Weights of a small transformer language model.
Architecture: rotary positions, no biases in attention or MLP, tied embeddings.
Training: a variant of Adam for these matrices, 530M tokens, 10910 steps.
MLP neurons of a small language model. Each row is named by its layer, matrix (gate and up: input weights) and neuron, and shows model dimensions 0-255. Each number is 500 + 40 x the weight over its row's rms, rounded and kept within 0 to 999. Numbers have three digits each. A neuron's up and down rows have the sign that makes its largest values positive.
After each neuron's rows, "fires in" lists the words (lower case) most often at its 100 highest values on Wikipedia text that the model never trained on.

L7.gate691:530440430525470469546562551528435460496482446517585472558499513523560475512533508527568434482503546498515526563487485519470487466526414472499486487463496531496440535546445455442574528421522535507510485505448560513449432478532497440481455510510450472475448520531530546514531447530501584483508461484526454461502540502551549481486574506472478446466466490471434505491579548529546546548486513481471522564465532573499497503441451530468516533482530523503520537466465476494483493544514555485516543535571485474548488496449557603461494430496504518524501546415523479521485512528566470487523421584487512548562426532534437514438476561493473516570516536446511528496539508493451522515500406466492573455542413442517433571490485522472524515522510540489549444525505497554468418477534467
L7.up691:459510466526464464475536503484458537436416444464401424470466568477530531458566443549497456512538548570564538605490550509441528484563460485477506492488527558539469512502488375503571455529509498520509535510511551471544445552468473520480523485523516469515506517478464500543494510525519478519505455556536471530486454456544508508473564516522502575481456486494457525533544545504531528508480526456485535422450528561423430461440509460457483449482591530527479523521539479520483550530470496489483476476493487530519504499387528576528414459507460550534542480480514491460452500478519483456559523526463500518504503464537400524441448499539475453530529546529477530485563511444480510533506459564448458547520493488580542519448458450411521512537587549519500532495553548550541526479531475
fires in: "his", "her", "its"

L2.gate278:498483489483511398510455420569491475514513475508545478493590502356539557491452603482540530537544474536455526555500477469533555505454432471412443556503507506609492499507467587546523436468478524564490487543513500563457524518504513502484453517515534430406473472512468484550514515470548540510585551552539480546479463496481459505481487526556481461497399476436461548523521451499503501476469528506549508460523519505524541535432516540478564530486481498540497394499491467537443504460457458532527543559521504511529503436544509482496497459539487521522464462518575448535502479413501431475468461494509494498516404501486480565457493528465534483554490569481476446455486475498467540522528483555533483449520522558454525549438524496476541501483489484546426495507524502510509501539453552
L2.up278:557519532509535528511567474527461422461529490487524504559525458480520465463497507546551598505575543460567484519472457446517454563515510480454505545554505493504433447541439508479517484458436493530575546501468502377469419508479461438475570498507473466488459493527493513514551499521424466478509540511491462560586460517575418540465496455489483490532488489499479509531543480524514514562499533511507544504517496467508545483521522515476468450442518470536521510478484481508450498507429456430470549544549532513536501506514519556490437444552503547459517502477452470473492578558444514400484485552397471530503520514507569479414505582498582535514475537456571447486471431538479529422500475451487528530527465533468510521451593544482520516448491446500584555484495490455491523454473538
fires in: "has", "as", "is", "can", "isotopes"

L2.gate237:502536484458534469535533449546508539517523588556530499502465542440544534513468513466463487505540492538515505466463488449548501514429458470528469505523511492587497501468516468440523611555454470513490537497443456519517508543521468487528521496500500515526466550546450428488468521506545540530529544517410463585494531531520570467538542523474491509492513507510589503505436486497488558505491541464411425567500487566389440453461556511518590560506454428548484449575561439490470529455546454490476468542541536482462454456482506506448491574520477512561500499536574490427538404517477481552455512478507507434502485470490462457485529412520538532471394472517520468435498507497498469543518467485489526483405524457524490469494436523530503519474528519514458524554596531515466459513505506
L2.up237:546472522444457491455541501451423492556498520548553514535404498515532526490467499491502531534476502533504476469514471449510443473483504549472494496452528504544425447488530509498512565468580431526536546413473435550549486451483512488512534454523518497474456526539511475444549496418448483480476479464516530521437552552513409548526448570514506465491517459462507413419488511550496551504522553490444532521433498513479509431556465459523561565514531533470565532473514491516547479472510443543492580508537512526460426549584444567507547410534513509510466507502457499449464535498519458481507529467573522478492533494485512519512436442497561536459506531511477493461466481548429489465410485505445469466581456526528484477551497545546540513573477464561449538485520496581449555440563488
fires in: "as", "on", "to", "after"

L2.gate190:469529537543470564478487509504518587487501517527533504496515484447533531523484535565549450520500492492439515523477465553527531430510502488506470547475447418494449415472376596450484502471522483490512444455446514558503488483450539456457533543497513502533505499522500453476422544385494438430564491477507430520527525482513544533578562498499453491556514540461476524538481480513481472538432501533496425604500503510478553562482545521556522527548501526508516475524522569473488526489468524547485534497459484495433552434500498381495515493473489454482453499482487504549530573466582507478548504525499473532467525532556487603461530507441494523494429467491546495588530465477457499517464490446524540520521466475505437479551496528530496517470545453477462386515508487550510554505578547
L2.up190:514556516538475506492461447525529477483499494496503536457537534474582500469484501509578474456507547468534484522399513385550578526580517443471502491470476555525491526547477466502512490455518538529476441532523545477555487530542524446493558465496459485541429502520499434469428572492507537541464530538545454543464505524482484558523509472519492602529492496525497444474514478560513487501505511509436535454513476524461529597383528519519512444450532508544466462502536443503436534474526501501451453457481504572531408490495471478457490546475497523525535473525619455478487498455433447421512498568490506468535419595572485548502545504454502559527502497532536539501519481442442521525551452478469539523482486477440483479520460445489433458494451495530549494481519603510519455535489560
fires in: "in", "church", "feature"

L13.gate316:394482469529540486529471459514477486429507489474475475495464525475486438533499575461539510511492537527510551528510530494481514549476525557505514539438494482515538483408466556492531523404569519520608473491518494491490540420470522471455460479502492482556515467514493413436524530419534582580434410524521436549525479513462456582467539501467523493485485531525513512528574497420554427461525506529520424470437501508474474563451452520503616443540501526450480459446538452496523542534490512448580531541478513538479547482443534499548491489481478485535579479517540460549475468475530521463562496554530517507534453523528451472460481521516512539459466484531546438486574496548487524570534519497492562473540530448479462460491467544518474540416456503510461419469452492466456493504529487
L13.up316:492432457525508505514452565539509496456485512505499549464506458460438484537476582545559477450532491590463519463550488479516507461534546495559517509458494472536506479562483505491489547464551516481560557545444535546504530522499521528514480504479482550490526535572538447552482568503534573504485477514498499448511508460483528570531537503402496467462483486494509474426575556472559467383461546482415515450483528499456520561492510449578519508518529517424491461505500506506481486603449507501546527535461492475516540526464510502505519438497429529485489486437578516534514490431510462492440449465533493605488459482570457479433509480478493520460443445531498472495491541455459591486574457498481490518570424525596539509570515449512535566521455498471482420489475530551444477513562515
fires in: "world", "national", "soviet", "european", "international"

L17.gate1002:512525509431512496481509527546538553499482514565486497513490524471472562473499531500571538479540481455445536432497439481557519535599505517492505539462536496553520429566508449443544503509609518533494539418458548432492476511562468459501493457505533506430552496551449590460486437506473475483552444580549470537494552571496579499463488447457424440507555475492445465516534464507498425502473532503478529492458475471470511536510472566553515461540517472392558564515551439502465397533531500457520507524535569514512527547510468412487483538430468524544447527509515483471488508449498547470522535462525447503541532508490516476503536564534558531474514536452511475497543562495519551487538554454531439473477508435478563508466484495458479475491465484478465467504487440511586556510568500
L17.up1002:498520496468511536476518508459465489409492563540514483505488546495519501480482490410459496502554522595456483423532518468495583491593493439521535552461552523601443548464514511490505526583435435526503503428450573510496516533503457446546523496571497522503474523543528534565482516482442472426573529527515500492519470505530540493431490492482437480476525531547506447508504484558490554562431524550520494495491439438400464494466473550465570515515471553455585438507489401479491566484493504535471517529504546511489486459436520482520568465500528493544459527525437508527500467469474488477461541515524491438430436431524513447527513530573492497534512522457474509541451475545481502491470475493483528492462465523480454547543430481450503593508453561488521529486422543465550517412518468
fires in: "to", "would", "will", "did"

L2.gate646:531451531553465467547527508544465460561486564532501510561549555554525510525491465502493484541531562412524471457482488457440441483531476607489503571511546514493492490525558506448488563428462500520456554463508574481522453578517487518496533528478496510440517414508531442448503474494490548525509415477495451471461517427412493537527482509443453436481537451525508529519487539554566510462503471509417576470481453507537493451502516506541485551521518502518501403483420555523499431503573432468464500537572504434495470548449547544471537503454513576458526543446500516489460457508484506474549460567492467495442477525507540520537493452559547554496542475514445447482477515546447566503454425520477457468538564479491519559462548477473507483519471547501553527517464474532555476431466514
L2.up646:465487469436529555504475489494464533517490504545544493469504566568549597488447413521491500520556487541434556442451503531488533536529558580418527488554491518444504554420493511513490432512456465461566481479504517456565556475452529500506469503457523458493462491521485504529409577528467450495485516538539457488463461450538564452539479506496470519540542551476527536530466495512466497551565520489459499476509487513483510429407525506477520516507502456541543499497494589461534547480578455543530477558482557491549543526446482502472472619515472518559436473490524500500529461561562517440470562440496449530505507490486426501492499495539475513502449488436547460460460455535493515509484466515523421520475420411572559543524462498512469534528470607519536486483500519557467484513519576
fires in: "a"

L13.gate199:560439449474476563495487557519585469541561487488443532572408501501534487576560496461591529497452465583501545562569461497490485520488466475510479552447508479496547493434552535495492512460429526508506476494494427487555519536531518522452410472489470481482506452569529479431564547509538506512452504443496449511558516513479550491553515563529450404463507553490545538503481463540477553573497502466497471544484512506499551529479470508515478557583528474511537480469478560544479566477449545482540462497468530452476426507476514471470528493483507540563479465441475489527452427463530559461533457437525526470576494538461460540442508529401542454499464489480494514472472512518537523477467468515487526520478521456510525456426473448461531469468490507485500353520500538507451516459554547
L13.up199:533573521542505486543587484482517447520476502461434480488457497503488522468524499508474519514454484499526509550464566448481591512486532427461457595510480506506531513526535432495548483523448468549523508510431486519502496478477543488511499487467558524500454572512515528517490510517479410455464549474498492597460538490509526518530480418458501549402545512504472503480477499507550517559476486463415614451506462481520501540452548455551513447465521486460484512535474521534559536472485459500512495496491468479522469475504525562556419479478520578502429555471561542485493483449529583437510463502481429439515513481474488487474441517483461414435439466518545500497546527376557400512500486516377466585480526517467545469513505521474540540558515460517526537485557531552507536530491468
fires in: "between", "both", "on"

L17.gate929:521458516508498482583521505485499420498472531520566540564471466446488487503468558477531573524470510507554492472555469548561454423572475500546474570582438481484511562454492485498527548517493524498469462521501557486517536466582507524442469469490491523481539493503508508594582460452519476550507468466515437531512486435506542427477445446500426500539442506511436471457447486488575529475543474440473462517498484512491431520495540522532540432489476549521484561461458523536559451497443445455541456439473566507506494505548547464469502576452505524438459512469560494476485527467451482403446509479438593541507466556582584395484528586480539477520445464506522515496535501535509492488536494487443421569505503472528500505499541509475514508439501515483479556470461501523448484491544480
L17.up929:469522542532401524526532488468465497507566530499498475478477599504485516500495512444514526490559538514549501512513556569456470496519579486548513522577491487547619442454497480470459495498499488569487460476475571473536561427496505491455499468486522591481514517547526539521520529505462425560499534524514478491465415529466474439520505543432463542501528498523389561481493506546452531433555548480481520505439450511490474495504489483447537490498496502462565486498492522488537437513511493523563430519540478564534502547456496563429545519484584495496528518550465535530566454433556441565488472509442512465477447438459496487517481491548511543452542481585501463509499460374519474528423491503554491622505493508480492493498430455453494437507442443501525524481480530526522478477495478
fires in: "1", "i", "3", "4", "5", "2"

L8.gate264:544481466515528493527516518454534498563511463526522541517496486468504434431478567497499497540517476517513477531605508488539462421507484436502481541465474538442483513473458494481478454504580495476524459503441516536501512504523425541451490480461542490472479487508518569518614532514437585473502488488489471507461469474475483508516442522444494488520529532550484468486505462508492512470444519449450528555485516541495469485530581511512551505476509489484523548505427478490550536523560568443497555499503510587426550527513514487447625499492508527448494512416510461550487481555542452588552479409559485479555421489412499426504416495484397548558513461444530534481490544577506543527547442546490481438527481493446563432512483525489522502456484481464540504552454466516579522558485466
L8.up264:509474561478504485516498450534528603470427508460513462460486418493536470528455562491455522512525495448555490470496480516521470459501495490462581557451574451524463532469528622547525472500588440561504510501431488520491484507524518462458542569546502495581524484576508455468502529517454435481447460514524423528444462483538572444481521472500523476505509548492459488524529487500532512488575482484448513477443491507405469463615534585566471506463530465442495497416491524498418488498451601503480493511432536490450534525459461438503490511540529571477466513477567468544553536479454425489563544486503488514575513505553461518531537535442500511448508524522519499467440483527502450506497552499513510534499443482529549514534484444545539440502488504502470537560480519420515480456517474
fires in: "game", "film", "season", "footballer", "son", "school"

L2.gate980:516528517515409585515530496528546527512480481447468457439510549515467520526467469438532496395469472589518538485510524402571460450550528531500465503483483522440551425512463567426491559429459493539529515488450475494527545532466476445432508441467483527456427490540517582504471555551461512516541466509509513529479554491533545527546535535519522446538493522435557484413554411495471504487430492490493466591477553502498540422470543496486495539536428534462463529514504534509507493461489436503474487525465573507460469509489502503513485540533490424565547504435562470568497499504480506521556516493500486527467502491436522516501493476546487566466522448544485506520548464511495515405445414439504510471476531516598488488591503461523552499537522504512480489490449545557473487423507535
L2.up980:464442516555469504484564451420563469506549499544489520609511504533527514487484438503505561470475530522571476568517507541512407446459530469460499544512459474492469532396496445529495532496544542598461477549451497457507464453503491473523565426541549477483569491584459535515476476472522526478540481536498539491490576462460569507494490516456526464492469550492541563480467520553482483534496460506524508477549545504386491473528560532538452455483525540475512494503473513467495485490438518519516518466486488475454464481487478432540479502485475458518484427583572537520523500541467439529555546458494490543465520480467523453511496519545400437511552531562524510463495496475533523535541473531464449540467424507435375473509506496453447530591502550457481493599525491512539474514494444
fires in: "by", "to", "for", "with", "in"

L7.gate600:533557596469577500541530456453546458486472528535493544532453512479464527487443470437413484505488474490507486500516566504511452515416521438491476481416558478508506482480496503495528441444476508469542497593567560390576540496455544510556459538456499418487502450496534516510491445484490502524495486465500454505488450511444466598506479541470504496504482579527528444552460538519565550514514579434531550476514535456519524501503502502523450490491449564566534488510429529443486425540449505508457453520461431578462535507482504503539527470484507419478507499486573465547535448535554550514566459508496442474497545540527521407487515548470522559516490463482521483540528499516473484550477496587564458545502559448482488479481465453445526471476501528491503550435485434465493496530507420
L7.up600:538509477483472473426472459515478471451556484504460521449453527531528559488467571466562454493438446527526572468479504491413517531424526478552521502529507539468496423515446403507556541487483555486459497489564465497492531504445393521520499515506510458527544421573459530500503506546557496493493529460425482549472532581548516535512421549441519564456479485456512435583443534553510495467476521503522528524480488477493474609494474519493517483451530569469571496401474550488558513409535553498405517501518564559448495516465518455473617487446504458505537529554488460465484524473471518572467507476561512509525514483543464493465417536471480477463522497536467488468511519507475463523484485556518534503493569444494537555509465512471488489499508481526431444523445463479466500514542473
fires in: "an", "0", "000", "and", "or", "million"

L7.gate799:533563481464490433548495506473419441458467564522525499486464550467576510542567419490539398553526493537520467528497512495414465489561497551527464446502481477481505474500501530473485437425516580567495531520434511483531495578467517481432529430476530500535477485462524504492469423494456530473487496489505437461475529502455505445462520518475407558500463584497541507567450545511493576502509532455503496541539551575516542538469489493535528483532508497574478549496408438484488492486524567446576522518562483468410472443481516520556531506505505452478562503447481591582434552468521449536494474506479517554469508509500487547516493462484501447464514515489555560510538532495437495517534419487512390509533516506497471476508517514485582477500510526551489525541503566533500456505524435
L7.up799:427535519525464507535506551508483503523486481528413535474457549491482514517574480524477483492527499539494502461510553491439518540454554569506485524502466605448545499390492442506416469471561476573522492456450484535559493483438560488504524617506554535492529536538476449521450495517521510531563520493547513519553466444475431482482505530532553598460533565471504465535509493505442524503515533478508492541489515425527479443470488488468466585472537473533409459472512522405567427512459491505540494504573518464483465457462454517518467547494516574521491494515478502448428467488487540490487493510562511472466482438496504509546577489474481472518542518518557609509518498385491460558452466464448508493523541495579551421461446442454516521492527516487492498489452507536547513484499562
fires in: "in", "within"

L9.gate953:568516466529514502541469496492560406496483464465473472485511482566470534504484448499541451420481513498486489515506498513458559512468539460520479542504486551529592480488568438466393490512489521496445500531530583468468481472488513491540533536547486480501481512562515421542512471545496535487388510525483449560544478443443522493422552485443455506401501551571468520491552442519516505512517516448533424548481430493544504490462510548476494584529560444547492484503514550580557528421492543513513536474474486453529548484500442469488522548546441557553572480563487551471457518534474544448512489463486485535428517508449511439486542559461559499464487452526531496488489440505475544536535450487521505576479505486496517448476427521543564551456407492517458564529533527510479526558530539
L9.up953:519497537555537463537553499522519479477492489484557523511465536519559519481516467519502427514495560523527568565499481451529502431502555503490439488492422466417525500436529601434587516451459476507477458565460530433482512449571586554541534465492574446431542570526567511468492502498450553522525448506461487481528539431501495501488506545462501460505513438561506446531540504454485489544517479432511515508513527539504532507525514497440489508454492486490548509545479503499519556485492468519559558475557515524495506499514506459487578485576481498447552613474508444550509507531509525489512488528425489543453512442526490470509370489506461467440380510521510517583486533477484482471475471474479531564504517569474463492488547490471463468523424426460468521476545551498471529462556415
fires in: "at", "from", "all"

L16.gate205:505500503458473480461523532522561499497515484523587472513509518468507541495534533444499551539565556477480420489471561524476470512439516514587515525532487467509480531464560457489562560470480579488528493556437464515456516426490484485505512508519429548553476527487441515523492532489538519470567522444445416504559380436529513521485520500457556459527507433498436510487578491444497507441497553480513537484467472457482451478586566454510495451473520507499466511475520514491554597530529497472537529499511513544459533586503529531496544397563511483456498445518495543469516523507521512473463573463465618475547485507570555430505473566514517495541434502527428470487563515553493488481527516476491477489504488490437470498535445508472506583497466451420484409446494424536559493512500485
L16.up205:463565475441543574464513523461535501480521516514549509550498541475482546498512482425514547541557495458504524480523471522468557479420466465499510496517515478523472564460624489540458494542453550448481456486451491488480534489511511445457491461498464513491547556451506533526544495464530535595490498493492513531545449540510485412440425516469500486518491463474498520585511501468563545543540489470499507508473548467463511505569505505432543533489583496482449521487583491496487492495498510524484503477509553515507521513543545479541433535544393481469476533510489469472466554394558526510434555501550528514538540481488483485408535530498489568509520478486434547549523507431523442527504521486524472483477534398404519515496371532460504471495532471520426462519492446529548573391543462
fires in: "m", "3", "1", "2"

L8.gate330:459504462520539473568476512464516419481517565578491553518465549469484543487519541560528561489580452545481524522458545428510518486434524511496434500494459475561546508538484448490533503567536486497542487486456516517473546475512497515483436509435502502437560482502492497554448469533521578440514547519490502606500471552555585468457503495505388545422526560486498432484493416514477556496551561506461419517494464529502443529541433544488461528434419550448506487509534491456537489493548533447456483549486559530504497507483494468508462551419499531589459501566521513516504491471575529527492523451491454474510481557564552441449445474493470456461534537556540444540482591504506507473501452475493449503499575492522435482510479528522533493530536524523494482571550473496477471535537464
L8.up330:510473489500490486532474488488486542429467490543563523526504514532525512568484520535509516519494509448485416456482530554508524508544516522501469534500436433535476472436517509532527505535492569503542524584394401459472480486461520528459448502523428506451515508572548437484568488543477495464528489458495469538544463500540486499434526538525480525397512512535471466503471398505540517489560439504526471537465492430521548564573492430483514486451480500467501504512543522462567360478512515554455414481511534504466496496576503499509457496495544473431504503513477519534546529452482494493494556548475483548406553474493543526598500560533525393482431492476572464575471501511488508510543526482505491451516542497502553498525497511477551562498463478428444522495569510469522517411564517
fires in: "among", "named", "of", "after", "replace", "to"

L8.gate526:510497509469578533548490530508452543502530553458471493545468507506463558423522542508520472559497537504482534433473539462397477536516492504560592538486537568461532518557542461545473508506521527476501482528441533499437540536510507526524512591478489501473487489505498456530415586525527543470540480462444430536512555466487525511422432534514477458527505508476464457553521527500512537388473472527374491492493483511497530483465476456524497461495505491525412480511444581516516511487502520487450522496492642510517439473481521461510607561521501558434552513412543534478551472532534473464526541543477513510468473451546537436490525531492536459486526456505450458493533476589512523483468558512468427479463524475523515526456480506519552459541493492495492480467439477485542391444499524
L8.up526:536495537497465481535547479621474488466443506485515403581476555488496528480466470506503449511563514474444475432539522558423464488520483525476486480489513563440554536517503440546513502464548491499499480503435439513516436511494555467504581572507456409489549466488483451584459513526533476517508432488472452444568504460534491510507444585469505493542448529460502512544580578463495534471555557480497550557486482508492519447506438489474469474503526484519478470431424563571553537461465525502494539559447556470507540536493505460499588482534526461513534496479546546431471528438595426520486545509507410514491445486502439494545507524524516494437503531493495459484522497512519552509460425518521433497496495427493521477459480517540506479450522496569575568464540513552518472476511470
fires in: "a"

L17.gate766:478557467543500480571556503540497586521527510514502555540512569427377564488509507494560519510428506534514531393480462474553550488500489416520547502475538511490461495563525513413567519497522482532528526496446571451467504505541499488536485481525560460501511504536435550478529452485473499482509482544488549549523472435452527480530492558497540456509532491552525496477452511462508525553505525538429512439527493495438527525530462425505486513592435555460519462513447485484452463514495545551434555555514535506464534492406469508479504541421448548534454460505542460518473460483473534424506516484572508471482520424448448455485439475472464499450542454445490507549542449455453492484540500461498478490449567547475521425520493467434540474532492472518510447488488516464573493445595473
L17.up766:583480481561457462454511491457445472535516505572486546478501492532515480498480525512469521466481441488479508439485425495480516458541491510425509537485518482539517507521502510463512507531553485472512535490546541496524484487580438478562471441545587518489485566530520544522529501513541471443507483591568567475443488545500457430475551506492449496461564563528434519504540442453470475512469627493446468478442437521432558551469536504488468494547491545439486438490505426494515516527460518516424467512485524528532601490469433439451519501449473497558452501440504489533570505430491516468625465480533510508552530522519491538499453530443459503518487473456554521480500437534495535511467499416500522471509588544494489555505536540423461550554483505486525556523453467453523401475478507
fires in: "to", "would", "will"

L13.gate257:505524513520464475528519481531494535497527450565441532551603531463472434483423557505463485476547491486430466454546523488560535473502526480467504510500539521506541476478539503444512511489589514477536521515481486505522558480497536500633463433523508454496560507536503435519496495494527477528534459551529501457502452488510459520518520498430510448559523433520534435538467487483448531530439491475494497573459450489489500573481525486450480450538461460476522497484429475531497429505532590498538565458454517453518473600522484465509467584428510507491485473490566495485483413411466484542541467515482550568544475561513524471496509532472457461499477452430557520550506506530498458558429466433494540422448581521489416558511504482442511495452488464538462479516495548582553549450539537
L13.up257:436566520463449472498504473439444503565552547524506531546493569484442481443506537489490550490538480486498522497518511467484454485476494528514489482467504524517500480563497533511519542507482548494492521468560489568511471524499469467573413463548503475446504495508457500568595511519554519508477478488526497602519568552522508491470502485422505562521543462590455487515405474570537540585453579440513486468485465477443488473449447570517472468532443480447480458496501492470505460548497465489489532451540445505480592511436473504468513494463534493457476533591536473475549545460439515497450551488559500566583493468420542470508446465546463486505518571490465433554565478553455484498517498480491506580476554459475468510484449546400499528464484463451484472534460451559563566465490488
fires in: "to", "could", "would", "can", "shall"

L2.gate545:527501488568490543511501509494542513524413535526553474481541473437479592542535530459490480523404395568539449461523535454534472504462542478504574500410440505438437512488545522446474553402440534512507485486463517461503498603554468466475518437502474547526464500507469460457472516475473544467527478426473544515519502462512540449474586524499486499449442490449561502450443548477530505426488526524454490580476511605473456552509524507495559530530540514557549485491470526501482492548504563486536526471495503489438469555504533449545534513481486432482553559523493522623487533524505507490537487555534548517470430527534516516457526472456480579509504471470435561560498488481503493498530481506555506439477453558535527446496405497487463541505505528537544467482496550523469494441493525
L2.up545:510556481477473507472499514488521481517516452554485457471521502423508486469494451512484492501524463447485484501453552558490522465497545465506420454488428519465512504453451406446494492546476538480507559463515533447538473527467548525547549528509550455499508548452526498458473585474537491491522542498507433524467523523531473540434458447535437565485530488514527488509517502505456467470483515526461501474554531511559488452479441469528435526537507534529521512608508534417477478573482551549407519474501495480489430439450454572518423535557489511474469484555470503579526547438522509482520440436462500473508537511479529493573555437551528497476463569570544514517451532516494519614520500522507478584494508475521526398530547471562415535593413503475535528517453463538511501479417506
fires in: "in", "on"

L13.gate616:536522422502507542464530462471463407521546518544477426553459492534537519529471504582522562488484516510491499509540531548442452450472516479494551463446477520542493486530461451555560520521508474525446557550489499521450440455535531478454515527446536507473475525525513503496519485488427522529515417467500482470564479518519495519503493513465470541451405558501552587589465458520475464474483499469488561538504531547506457599504579495428522489495505432455443516516532424477459508558577571462458531490465519524420558560431537425454495465490552532583531493489496485501522461516512548481561489487471511472510499508505567568535512452497489527511478438468447512531400497534519481441554461527507483493487565490567492583513438444533544511496482528506482437470483548468488456592559503
L13.up616:467520457493557488484467446496473462509459572571501516510539483453449458499512499413523532483412571578452507498531485460567411565491499513524489467479535502487481474472488469459474459523520598498483495516518512472493554463516471538491416450529537496495492526475563491445548552476460433541526556486467519456491521505515446485536473489496498501439508512384404478465466432580444479469447485496524532432581542493522478454488448502506489508504562478487532520476552493471544504494496435461450598519454499534470443512545523461507519436503490475543552512464513517454553472575530512461451519534497472557505539464489532542531526550473564539502527530522525505496496460483442441547566617493483550507577520536485510505473463501432436613505484549453533507507518452419574478525502493
fires in: "which", "who", "that", "it", "because"

L7.gate672:540501525478478599432461494493487352509528459529421488438442509424530588550492447499549515543491538498495545467531461549511516503511493529512537382502470483546540413465452509417532521553495584496461539510535536469509484517527539506493485465515481520393492531512561536485512426443486514530535446474540506506491470521469446520464542473470471491452534444504496485487558477490474509463536476516446553521473480493423454497513510517487560516497521586502440490559513539542489475503494495454503525562544512576458527491479532535580482508423439563540501464501432458417526462508487483474554500527501503532454520512571486520536445592525523494471496445460487538463513531403538518496550496489521539481533477541535480508508506481552533421598506544497480494482483504494424449514570501
L7.up672:508577470543584554461464456487473504429502421478490462558532487545477504433508485504423518536424478516456530514426467535492494470492472497465456548468474529503511518542461478465440478507570515541517590523522493473463531482531524477603424457563420543473574551459506520505512500475535513474482473521561497589505522477585475468533495421531504483507523529493535515471498473523461481513469537442442487522469478530442430511476538481497512525514556472508480486523529467469483573493498606441524512479522532478510461447575519478470503593504509472512481523420502529465528489535533476555493511572473506560500550508507504555546513567487483466565437498435578560480481473420526541528507472479484541558481557492446523460400461432502492581522446547508514481562445511449483530451446466
fires in: "about", "that", "of", "where", "because", "what"

L2.gate71:530510448534508478548513434490502556558487520472502455508501544457590532482545491542480465513492515621507517478567558475451531507463476540484490546489418488549454476506569438489508485494464469505424444491490536491460571528554398433517532428507426601515520484473465521463481517556475487508482469467518542496498507523470509487448464463499515396493497453568439534529519494508492512485535523565565511553537504602502457459454526443515578439455486529483607503520456476520457482565528474492478455464483468470460418556487520481551531527487547506474511406444507564482501519451458484451504504534453464505516463484511514494512520531470518500468503481520508551582519499471495452586576539539509467466448466523482457569492423515488487497514506592566498490437494595500516507503523508
L2.up71:578493480505514588543540513502601462442466561372504525450530484496492509534481431550474436478474490445584472458475474478553487497532419492520486476497441487504497538522485545457506425524589475501496544509518432476506527517545503513504605486455468500453480503547582603521484529559439527475504469462522480518514507493451449539463491487533427468499503487435526547553518492530526428446444507513526549502452467451481497547494437518498438493444532516494437575557456577519447565485496531464536524529531520494474498489531528457555449455517506403464453535542485472511477521543489591471506523467529504542512448424556468511521491561460490558559565528520481560508508440518452491505506510495566504529458543478516540462529477503562464482572553526465524476480525556493476502487548467
fires in: "in", "with", "between", "crossing", "goals"

L13.gate849:458425491514536502533523472460465459537516497515523451380444489505502536453514507524578538442566484560464522497481486547473523536533491535525514527481439541556475498514479559427515490496512475477473546478487513473474521474497405531454486443548531529465557529516457469460487481571543523491445506558467531475495485510510502512438453466518445468585484480563509490462531501464501535442518536548510530517468493552427426472512509492480480479529501496436502497541529470516520571534412471527519530583511451432532480472393585477461580451558515557602522529516485517539498466433518500495540561524491569458480433456516482589453489521534446456447459495441589472501484563571517502507480515460505464489505511521560460507481498461514540567505507477504445527532536582480442458472406467
L13.up849:469536522512500478441502464523383486520481500486516482529549539486507525522523547535540541438574487553429478515460524549461504543492479588459527459501462528502492456480467476479483451500543522454541496554572471472527478503516463514520501623462515506532467559554533545511491464554444464493503507529526466529507530454472465600444566470511464491557443487456498486537498527432533511487491580481461535532528456513462458519463554457524474449517501477502529528447555453524496496493473544565469420543489517510452479468460574517528548480508503583458465541492520468465467472455552547532538515465449497510491417467545455535477446508454452574431542522503561451462587512462554539484494470505419461433574522422554485507457551518450552581442557467511512469515552415496485478539507525
fires in: "his", "s", "her", "national", "world"

L7.gate130:497505496566509479518475481479462465496440557565488488568419515431430466481541506498528483451435521465547454525548522482480479545462547485531550572458531523482592444536528489486591443409476527447521528525481507519536445512492503559475490531447488473479485498586523484528517466503494583582472477520544485485524508462457483520469440516423541440475414488452540481539571542517576513478439577481539550418519548492548526484547421527501525524459443544535506466470414566499509441518467542519523491569478475533433510541516516543539555429472491512458558563503528441496530493500530547501505596498535438524500500489530451505511475524524515472515536446468434532475495522471478440473472460514510446458457462436459488494480524527537559526502531541474521504492439451466483418517539565
L7.up130:559522505529514587537462497505478508433472534549528509533504485475462540458513429488488475485601500466469476396512511504440525519485511451498523460499495560462522536501594465554480456535534539500508522529550536495454473548550448470475526508589456414530520443497515515596420531473490482466499493489513461478517487464494541481470489511523453544526518542464463500540511506521519492453458527434480471448507472497511442602534500455423481483539565463454535465506465518487541512550483530428567490526475534520487527575483570403500494540469604537451561482538549485494433540526473525492579483486468509480599502536507463524504509542470563473469498522521461456428470475543520553474462497501518451576517515474571512463456443466460597500534479600492490456441505425480510518471548507
fires in: "a", "an"